{"init_std_o": 0.00849, "decay_fraction": 0.938, "batch_tokens": 8192}
MLP neurons of a small language model. Each row is named by its layer, matrix (down: output weights) and neuron, and shows model dimensions 48-175. Each number is 50 + 12 x the weight over its row's rms, rounded and kept within 0 to 99.
Before each neuron's rows, "fires before" lists the tokens most often just after its 100 highest values on Wikipedia text that the model never trained on. A number after a token or word is its count.

fires before: "ame" 14, "ec" 12, "ew" 10, "ational" 9, "e" 8, "en" 6
L2.down492:73 37 46 50 70 40 46 37 38 57 39 50 67 38 62 48 62 33 61 22 57 37 26 45 56 69 65 47 37 54 47 70 49 33 60 72 35 43 42 57 33 60 80 35 48 34 48 58 63 40 49 75 55 65 23 39 51 45 50 54 32 32 47 41 60 54 60 58 50 44 40 44 38 32 53 73 47 57 59 42 58 46 58 52 61 82 71 43 56 48 52 55 56 38 48 38 43 46 62 55 48 58 62 52 43 57 57 21 33 59 41 44 55 64 42 61 32 53 48 60 52 41 59 53 47 75 42 38

fires before: "on" 42, "ue" 14, " from" 4, "b" 4
L2.down85:51 39 35 46 51 26 34 47 48 38 50 64 74 64 46 68 55 63 55 30 57 64 60 59 48 49 35 44 36 61 48 60 39 29 83 57 58 29 57 61 59 60 38 46 54 38 28 46 40 70 53 72 34 45 69 53 54 51 51 57 48 79 54 47 65 56 45 48 24 51 62 55 51 49 61 52 37 54 66 53 57 40 33 54 36 45 52 39 39 61 20 80 57 62 50 35 39 55 37 42 42 39 37 29 62 41 32 44 38 56 49 44 54 48 44 53 47 41 29 53 38 53 56 31 62 48 53 58

fires before: "al" 21, "ated" 18, "k" 16, "ver" 8, "ation" 7, "us" 5
L3.down86:28 51 65 51 53 46 42 30 58 71 71 59 39 38 32 55 36 59 57 60 38 27 54 73 74 44 50 40 39 58 56 64 53 37 45 58 56 34 62 23 37 47 48 37 30 50 21 62 55 54 71 48 45 36 50 53 45 60 67 59 45 45 71 72 45 58 52 36 59 60 60 50 61 42 67 46 46 66 66 57 59 61 40 49 49 64 49 49 62 64 25 34 43 47 56 55 38 39 52 43 46 31 50 45 66 39 51 55 34 53 38 60 51 51 30 35 26 48 55 52 51 39 72 40 66 47 50 59

fires before: "ent" 13, "i" 11, "y" 10, "e" 9, "d" 7
L2.down320:79 47 32 50 31 60 43 48 52 39 47 28 63 57 40 53 34 65 44 35 47 47 69 45 64 53 50 60 57 54 25 45 31 50 39 71 50 47 76 45 51 61 65 38 60 66 22 44 75 55 21 60 25 77 49 38 43 64 46 84 46 48 48 51 31 48 65 46 55 45 27 54 44 56 66 60 51 52 61 48 59 62 64 59 53 60 38 62 52 31 59 26 66 48 71 49 46 39 41 45 38 43 58 62 38 60 42 42 39 50 33 36 48 42 37 66 33 43 57 49 51 50 34 61 26 40 49 60

fires before: "oc" 14, "ong" 10, "ar" 8, "ater" 7, "ik" 6, "aw" 5
L3.down286:34 54 60 77 25 37 31 40 54 44 49 34 50 44 55 42 49 48 31 21 68 39 62 59 54 68 33 53 52 40 52 68 55 51 43 65 43 45 36 34 26 50 60 62 64 52 30 30 43 54 45 47 49 58 50 54 63 36 48 36 70 53 31 16 47 53 64 47 41 48 76 20 50 53 67 22 34 39 42 50 45 56 43 38 36 71 27 54 43 43 60 52 51 33 57 50 54 32 49 47 59 42 53 44 66 65 50 55 53 46 19 56 50 56 53 39 50 72 41 53 62 37 59 58 55 32 32 31

fires before: "or" 21, "e" 18, "st" 13, "em" 8, "r" 6
L3.down618:51 63 39 34 63 61 76 47 53 55 61 59 33 57 38 44 27 55 65 43 46 41 51 53 63 32 57 49 45 44 47 52 51 45 51 35 55 62 56 52 55 54 50 61 41 33 35 64 30 31 45 20 33 49 55 57 29 38 62 53 42 65 56 66 68 52 61 35 65 38 51 62 42 53 57 51 53 60 70 48 75 48 32 67 48 65 43 36 53 51 22 31 32 41 35 58 29 53 45 24 50 52 28 45 49 39 41 43 56 41 55 53 48 65 53 69 55 40 42 55 48 31 49 60 37 69 74 60

fires before: "i" 20, "ain" 15, " be" 12, "ov" 5, "n" 5
L3.down294:61 46 38 48 46 38 75 69 45 60 35 46 52 74 64 36 61 76 72 39 54 51 64 40 52 56 45 57 43 48 47 51 52 48 39 34 30 67 51 20 50 44 56 57 35 60 55 53 57 42 44 54 46 42 63 47 63 48 42 60 40 47 42 51 62 59 72 73 32 54 66 48 40 38 48 56 31 52 59 65 53 52 65 56 39 57 43 43 71 65 42 62 64 47 47 48 55 50 62 52 60 48 71 40 53 32 26 49 60 36 42 44 51 30 21 50 64 43 65 59 18 47 47 69 52 62 53 61

fires before: "ent" 19, "id" 16, "c" 13, "o" 6
L3.down462:54 70 43 49 52 64 50 47 56 44 36 49 49 22 48 45 19 40 53 58 55 50 56 41 56 49 78 50 51 37 48 38 48 35 68 57 47 37 42 33 29 64 84 33 55 40 46 54 40 60 65 48 45 29 59 30 54 44 50 76 38 62 45 55 47 56 53 58 43 43 53 55 39 58 55 58 52 41 53 61 42 52 37 15 49 32 48 71 41 41 39 71 53 52 67 68 29 61 51 71 56 61 64 62 49 29 49 51 61 75 77 50 47 66 43 71 42 47 55 28 51 77 54 30 48 47 36 46

fires before: ":" 23, "es" 16, " |" 12, "e" 7, "h" 4, "ec" 4
L3.down506:74 57 30 50 54 62 68 35 29 41 51 36 35 43 58 61 46 23 53 61 54 52 72 39 43 41 49 33 59 55 58 50 46 41 45 48 54 57 65 66 58 55 45 58 35 59 45 22 47 37 52 56 53 71 55 46 82 55 50 58 66 63 50 57 53 55 60 37 52 55 55 39 42 28 49 51 57 75 58 63 44 37 41 69 41 55 52 60 39 37 39 55 51 46 34 51 45 56 54 50 57 54 58 63 30 36 48 54 48 50 83 60 39 58 60 29 52 63 39 33 46 56 46 53 34 45 21 37

fires before: "ill" 11, "ar" 10, "is" 9, "." 8, "an" 8, "i" 7
L2.down291:44 55 46 63 29 59 40 75 32 56 52 55 57 51 53 33 56 48 59 39 64 45 66 46 59 58 58 53 52 42 51 65 59 24 51 57 59 44 43 43 54 34 45 71 51 35 82 70 40 49 54 51 64 41 50 53 39 50 74 57 51 48 53 30 49 55 68 46 47 55 76 49 47 39 44 41 52 37 49 68 61 65 33 33 43 60 50 61 69 60 40 55 39 36 34 45 35 41 63 45 27 32 56 46 53 32 38 44 49 50 46 64 71 41 50 63 61 41 36 43 29 43 66 45 43 44 56 59